config.yaml
num_hidden_layers: 9
hidden_size: 256
num_attention_heads: 8
num_key_value_heads: 8
head_dim: 32
intermediate_size: 1280
vocab_size: 5811
hidden_act: "tanh_gelu"
norm: "layernorm"
norm_place: "pre"
norm_eps: 1e-06
positions: "rope"
rope_theta: 10000.0
rope_fraction: 0.5
qk_norm: false
attn_scale: 0.177
bias: "none"
tie_word_embeddings: false
parallel_block: true
init: "normal"
init_std_qkv: 0.0233
init_std_o: 0.00549
init_std_up: 0.0233
init_std_down: 0.00245
optimizer: "muon_variant"
learning_rate: 0.00773
beta1: 0.95
weight_decay: 0.044
lr_head: 0.00945
warmup_steps: 200
schedule: "wsd"
decay_fraction: 1.0
decay_shape: "sqrt"
final_lr_fraction: 0.0
batch_tokens: 131072
max_seq_len: 512
doc_mask: true
train_tokens: 698800000
max_steps: 5332
dataset: "wikipedia_en"
MLP neurons of a small language model. Each row is named by its layer, matrix (up: input weights) and neuron, and shows model dimensions 16-207. Each number is 128 + 24 x the weight over its row's rms, rounded and kept within 0 to 255. Numbers have three digits each.
After each neuron's rows, "fires on" lists the tokens most often at its 100 highest values on Wikipedia text that the model never trained on.

L2.up747:167154122141167121141098106139146089103143135144151116116103140080129131120112095128133109151156150139122098108099156123091136130150143195142132117089112099116169151175111121092138130087111155138167096174118178146126125126120091147106141155120131052154104108140128148121139096110158066093113151174119098147092109131132109105117143133178140121111140098103124143143129117122120110075118127132102099137123108120128095130109181116165105127084133114100139116159163159132134099155094121133116107096115136158180112163117145170166146149106136141116150162150107115101155165149120122172
fires on: "id", "ance", "atic", "ability", "que"

L2.up423:099108080126135129120149134132132110100135064189098127156077143112142173147079152162137117141125124127114119113135095165063093122141156171148112155137123175122107174118101137110134126087108131103151109122139114121127123143097128153147124139099105130107118129120118149128090143095144159114052141128112152127118117138127123143097154144157147112136132107169106151108111097159143164109110149159107124084154120149108184110145108165125107143114098129154092116108143143150162141114158118120141148131099130137100118143138166124123136129124106149128069113181157170105109100114140103086
fires on: ".\n\n", "|", ".", "is", ").\n\n"

L3.up325:139159138097127065151178104114126091125105170121118080164132146140115085147134128109102128133092173134079110130137102093133126134145150131130166119162114166144112157180126106146149124118129121110128170146126145118136106140089115142163130124132105124123136140131098120153147105107122145166116124123131143145109085123082135099135097143149137143162136118105131152152139160120090145129134115129152110074134141118110111100104115100094159138142067081166136123150122113121115122113128157121115139153163129107149127154064102160135122141114149129139127143137109136123193143110107119163
fires on: " later", " be", " much", " being", " sit", " also"

L3.up916:165132135125080137112155068119090169178119128096111176149132116131141090141116136119141149117136135123176109111105100126126135129123133117105164156152133162121126120150114123081173125171116138146139171118107107081101141139101106129115111146138133147172139143131143140145137150130111102122124173142124155097139138102136102140085143113149072122137088148149147115150148081100209141090124139153131131136093089123121122088143131122156154113114141131143080167107145151161117159129168126153102102122120144110088121115128110120135130128143102186154159103116078121106138164113104118134
fires on: "et", "z", "p", "es", "ed", "art"

L2.up145:084156104128129122130137118085104159091158108141127150119145152116132142136135146125143125124117121144113119159133150127111187151095110126168131137114134109131102139130134085139100131156086150133147115160160119151158114155125114085104116159154163149074151109093151124125166160123109149111135118123122154095110098124161108131138092127152133144090128114098161179119168111115112113136126146119103132109143105132144163124183102188109130081137145156161102111092103108094103093173135136127088108137125084136109106085119126124162162155126109106135092137163131123133097078166143110136
fires on: ".", "ance", "et", "ed", "er", "o"

L3.up906:152098135128129138177097117101103110091115117146120147126162150127116126117110107126082103123146167150105139117160120147124119120109105141121150135105153133154095112163105176125121146116119189153124115095165167147083119141138124141085098148105096134116119106151132142203074132109133107174127110186148156102158142162127102144081133131154147135113134118151105121149128154081116153112108153118178128147143141145167128143131126137111144147085109133150114129123124114131106152162133087106097126100107122140113104112101081099166117155164103137147168123126139079117171143156129101142
fires on: " of", "ob", "ok", "aug", "head", " trad"

L3.up831:150132144134083150113178168133151130171158135123097112137132111183093100128092140137120117099094103160171146134131146117102125137116122120103124111181118161101147087154075110120159138144157126127151067155133140137168151142157127126091146128135102146138114149133119108099100140108130171145134103110077162103121097166104117127123140125134106142140135115123104114132109120099120154144102151155141137123122110104149113143115148153168079144121137119098105117162104132122127071094117092139106125121108094110140110119121100145116096158155116094097102105147173121150079155165089118138
fires on: "p", "z", "s", " p", " October"

L2.up162:151088148140045147103134109134157129134126134123134165120147112138139102134112075111115102132202161080113135069134074115135120148128159150092122134129139118155134114106084097156146136124113097123119134103143169165138105115115100104106107082129124104146090117126113145149130133154131160129089117115166161107160108167140123138125130156136135116175143114108111096123135125144141123107135118135144128119152136154096130171082162105107126123124143131193156137144169145127137140156102118159099164109099117135099174134132108119141108135124100103149134170141147143134121105121129134149
fires on: "im", "a", "ud", "od", "in", "o"

L2.up378:120108120122145169117105094114172083116083125145123143135119125142101092130146169117143136134139167134085112118113153146128133137122102109125133133131111122146129112121113130149176156146132153135085141088141131128122145130110145149133122107150144113175143112116116119096145101133158150146136123129130104155096159148114137109153109134134163112066139080094123115134090127123134134127114141101143115154117166131165122088111159134175147101145125070130115102083162166121102124116103184171121177113158107155115152111122076109151142090120161149133150154160135120130138167120119174151
fires on: "is", "u", "é", "ard"

L2.up355:192133160115115121150162171141119124114152148127113123098144152113142119109072114187151153115104156118103161153136134143131116122144093124142109166131116111098092131110116121126139124136144136125123152173111117098118123129180130140146116147137118142123091134106102144136162117115110155116125137168134148125132129107106164151118150075145143134101117103124129152159113100170139097168175135175098148124104121094116145099116175137152103093121193122129091125115157114096111090156170148143099118144074137143100143136105148110115101101136144158109168115123119125144115130079127118129
fires on: " of", "o", "eb", "ed", "n"

L3.up529:127161097123110125138138191128129094090086152180116156152161102142108144120145153084123097115095092133145161114136129120135136151133154106117132102111145114126127126159135134131058124111163172133138099115131129141145125153118112118170129145146144118107164133127100104121153125138133151146139114112100071121145089102142138177135145137149092136099087107135152116093094133104121129130107155132103163125124092117147125176130152197148137131087136199103115121135141141126164129128139097107148124111112088131123139135132158150131104080154115110148160118117139106118109077082118142160
fires on: "b", "en", "p", " single", "h"

L2.up506:173135100135089122145176128143136140112180135126130129088158103120071126123150128162105111105083129129113132164117159113149108162125127085120138161120134134174092096080133109127136094128112133143161109100142132144148129153091122117115099137124127168127107130117111139086138174101087118114178134115074120117127140095122115132137150158160148094137149181118086141139141113148101159141090094141077150089117157103140135116157111140137105062093130145121135072154153119158122106134154104136136132125146107120154104104092149160136117125124131124111131112082140111164140159109147137108
fires on: "il", "port", "en", "burg", "a", "ori"

L2.up1250:116119084117141158155113124134075152111131150159130088088162145112110100137109122110108143151164109131136147188141133144091132100117098060152098122115111153110140095152133134134134115124100134142072091106107134134120081134138139162089113101094105114133107140152142118149098155163088147100099125117128111145142105147130109082138167139090140116133110126146118156128119097105171145132151138150143137198081121114115124115188139118150112107111144136196070148123174125145125109126114161140114085154151128138133156120098113112113099130138140086130114123117125123132157122133129134123
fires on: "ell", "n", "s", "inn", "ip", "ers"

L2.up565:126114121168134084099108124136135077106091135139163148114099144111104116128146116159110130140112079124132184121112133113109122161187109124105129123127154116132145146148120141126104123146106164103118129191166139131158139112054118171125128135143135135154087135087119166114131139121117142133161134117151116156106124139126164120092142130141136107140164111090177114142167118131171137139162109099123109147126141146178133120153094128079138125134088142129119118151152140122096138045189139113093111103114100151155121143183131147082104108120097088127145115095123127135124130116074146098
fires on: "a", "in", "are", "ook", " Union", "ile"

L2.up50:129133131094172133165170178152154124095125128153149141093142077131122094145085132098122158131101119110102130154126145106134155128125113121114122151095093101126118115107097119159096144081122125140112075130177145152136101120176108156095084168151130137161128125085102139142135144157115121099149134131112135133131130145152128122141143154165086125098168099141114131174135109129152072158120120143104180178094088137123148167124139123152147099121106164148154113171119087103134136153119116123111124149159110175130111156129138141159140113131154121139125127126110124161114121109163131157
fires on: "ed", "en", "t"

L2.up1059:136118158088121145119091116135087154087134121101091114092118135125111152106142166138158138107111134110139124141128156142142095128123104129113144129075116151117100129117103119110138158157101137130155126142135183165156110129123110148109142174119091132145107131101127116123115110113106160160090126123050173088116113140146146169119122122126120080163136096136114137113112106118145106032116136142155162095145127101116109138167121127138113144114146134104151100113116115161141146112141127140112119129077107142095121142145139126102163122119108119103153141139138129093165134108122097151
fires on: "an", "ight", "am", "ham", "as"

L3.up349:110134128148152109107102136116122121124118137087133128104126111132158138083136130121159143166152102170094073163090122150146122159114156103138101169128155158111161150131153161135179100160127106077127166126105153109106133142108162121088102196112105113132140155129159124126152145109124171150104159129113115120118125153134144133119120157098111155122095118167129134130120112162099172137152127146090131114107133106124141129122151173136092148097151111174120138144129068106126084122162096145123101098078093094130154127150084120167119144168101168131126078105130117132106117116111113138
fires on: ";", " as", "—", "ly", "."

L3.up1212:164133130117093101140129092068142147128152115152111152142101117121140140153136112115075084159132085118125130113148123081170140140128141128133080106129092138154149122143154094143098138153113144123127104149105106127134135154131108102095132142128118123134138103105136118145126130119113123143175133086123171185127101147149151138143100094119128127118121119172135072118107144124117096159126202123131133147101149140092146140103125101158147124105122121119164131155099130159131132114127121132125148132131090140159107137152128124121097105170103126129088146124120146062085099143157117103
fires on: "ij", "il", " original", "urs", " Old"

L2.up1147:113111140150114169129116165084115140156105190138084157152148166161125108126118140171158123092102124130113131113123137114158132131144161119167126102144108138125144147130143136111094126122109151078105158142141123160124084088124104101116145123112127142149110114099118152130136125114101133093150155131069149153126105091100167113151122122111108127135123122158200114137099095130159152097133161107127152081158103102129110136124114160117134138105160155088106122147124127110160131126129134159129158085117070088096121130133140103088157136152171144098106111138151096130131122145118120144
fires on: "00", "ish", "ar", "ic", "ing", "y"

L2.up261:122114122138129150104135119168163110101172129127109152152135154096133149145136114162137124070107134110116150102132109149097132078123089121083125122116134152145106144120126140083150115150127159102138149115176141134149159127111085182091121131134118124151093137120153158118131180112134095128149098146136165149152103130137146154094108145136091110105120148122094101068149101106163106104111135094122132143136116138120129145134145135138156108091136076162125147140110064133103149125120084132151110110114106121118160080100176110164115172125117145137177061108131124134162128151104108117
fires on: "stant", "ains", "ud", " resp", "×", " Pos"

L3.up79:147134078120112143124134148120191137137163133128145083125175133153127125088167161133157120140138129094098118159158141105124141159130133106200110147169120134086156121139158125151121162138088151103143137130146116137121113131152163159102142182103108134149128092105150155125110092080106139131145123100126124132115095104129114103137138112136107130120090116111113136092171120142162153121155088141144103101154127112128119099148106086142107136102126172099108073080164135091118093099126187135093168145124096162127109131122122098139130142128139132164142119155150118128131113117158108127
fires on: "ing", " by", "y", "ey", " following", "ion"

L2.up1135:108141082141144102111107132119148089110100154105136117120122167128110133127147110118118122096116144152123109108131109169135120183123096136150164081160112130124116154170124093116145133090120156195092086133087174139135144153107153148116143124125159122147145184117121113105135174094127111111136171115151136117083114123106136098104095113129165077125149151161132137133093149101098125192154143140118127136138119129126096061138124158147126132154122141117167124070128125111155139135105178126117095118155135156142102121128152131122140162106148116179120097138114134127099139107135077158
fires on: "ate", "ograph", "mit", "ant", "ay", "har"

L2.up1056:146152168126119138079147109114145119121106115106152089125168123130108114128148146118185122062125094133134133121098127164110081126132123117124141178130157147124135153137135119125153100168113110155153124142128095137124138155102080151158113150086146106119140151099150166126110122145106145115123119108143126141121127112164131126083149115116137085127132105132182166087119149139156157157136118157096146133172115107123151110112134122117080130162148168120101105110167102160126164084100120147114119125127110112114116119119123143114121109143114163085164137133102095109159107130132094128
fires on: "y", "ach", "ight", "z", "ow", "as"

L2.up1271:151132128146093119137127145159091142110149104148152155043106097144132187162098125098166129126151126135093119130090127098109111137113163142144142129099115117114114100103156104130146108167110118144146153149091142151143093147118116135171112170132091130103148146105125173142161101136117111087137115140173086103141102115138150128122118129110070123112088107157115098088094190133103117113176127141132133116116128120136143147101109122127145197153126124167143136123111082127130120120105116107134116139110151141129125125125113121138130121122138140140149138140117159127111157150126104181
fires on: "and", " Rel", "or", "ell", "ul"

L2.up532:140157094107148116122120128112097119129134105165131143094169108162116146159150121136133150106125106137122158133102108110126136074137074129180094120164121132153146129116140113104130127114138148147108060134135149143174116113101139159095122133063089120096155116155165111103114165154159121097123100106157133099139099130139158131094166132174090086129154079101088120129124143113121144162113154160113119183105130126085144118083136118109115150158131141148112111126143130122141132106128159146111108116111113183160111157125181140098135131148141193149165124155105121144081143137134120144
fires on: "er", "es", "ed", "y", "ner"

L3.up829:141138127109132150113117116147114145130147111146144141088115106128145169091112116124149113174119111103122162149161122149145129123129154148112145143121072138112144146125164106130126144139102155151117140097112184119146134145101144142106058104144123157130083143116139183115130184090146123104128114102142150136134134072122122095125140102134121161116121103120078105131108118109121145083141112118130154115154130135127133155155126108116112120153138089157106105128097150120083123089192136121109170102166092139135114107127159144143132180124133127127150138133133162133151142127129131150
fires on: " Re", "ver", "ge", "che", "ure", "the"

L2.up829:052111102118114125116140170135122101107136134092137141106184116171119114137121099142122080151113149120128151086139069125100094157095121138102131112105158134136142139113181107130153115093153124085160100104109137135134150148107100125126134066128151132171113092170117125143131107124146148112116123116107137096117158119136083132126114112084177110117159172123150111090147109186144102096084141142097123118104122148132137108137132108119176149110120101113135158098156148166165140103119151124113152126149136132101109173150113118156139129121156130131164139159108054102135117113145130115
fires on: "id", "it", "am", "o", "od"

L2.up118:131115141123112088125132116083159123135091112159122090171102156087105147156113113135172164150111123136084102135103078109100102145156135161100090154101100157122095141082147166120122078154128187092109140141115111125129124145153140121157117142132149138122130148123105126125109114107137124074104125152146142096108094109113147139159162144143131142149132110106132134121107114145150165095130095162116112143126191176124100109135106111110148136161124126120156111111103141164139154149127141167128120143107109144105116144138134124121100127121158120124116135126129168132106088168147151083
fires on: ".\n\n", ")\n\n", "\n\n", "N", "."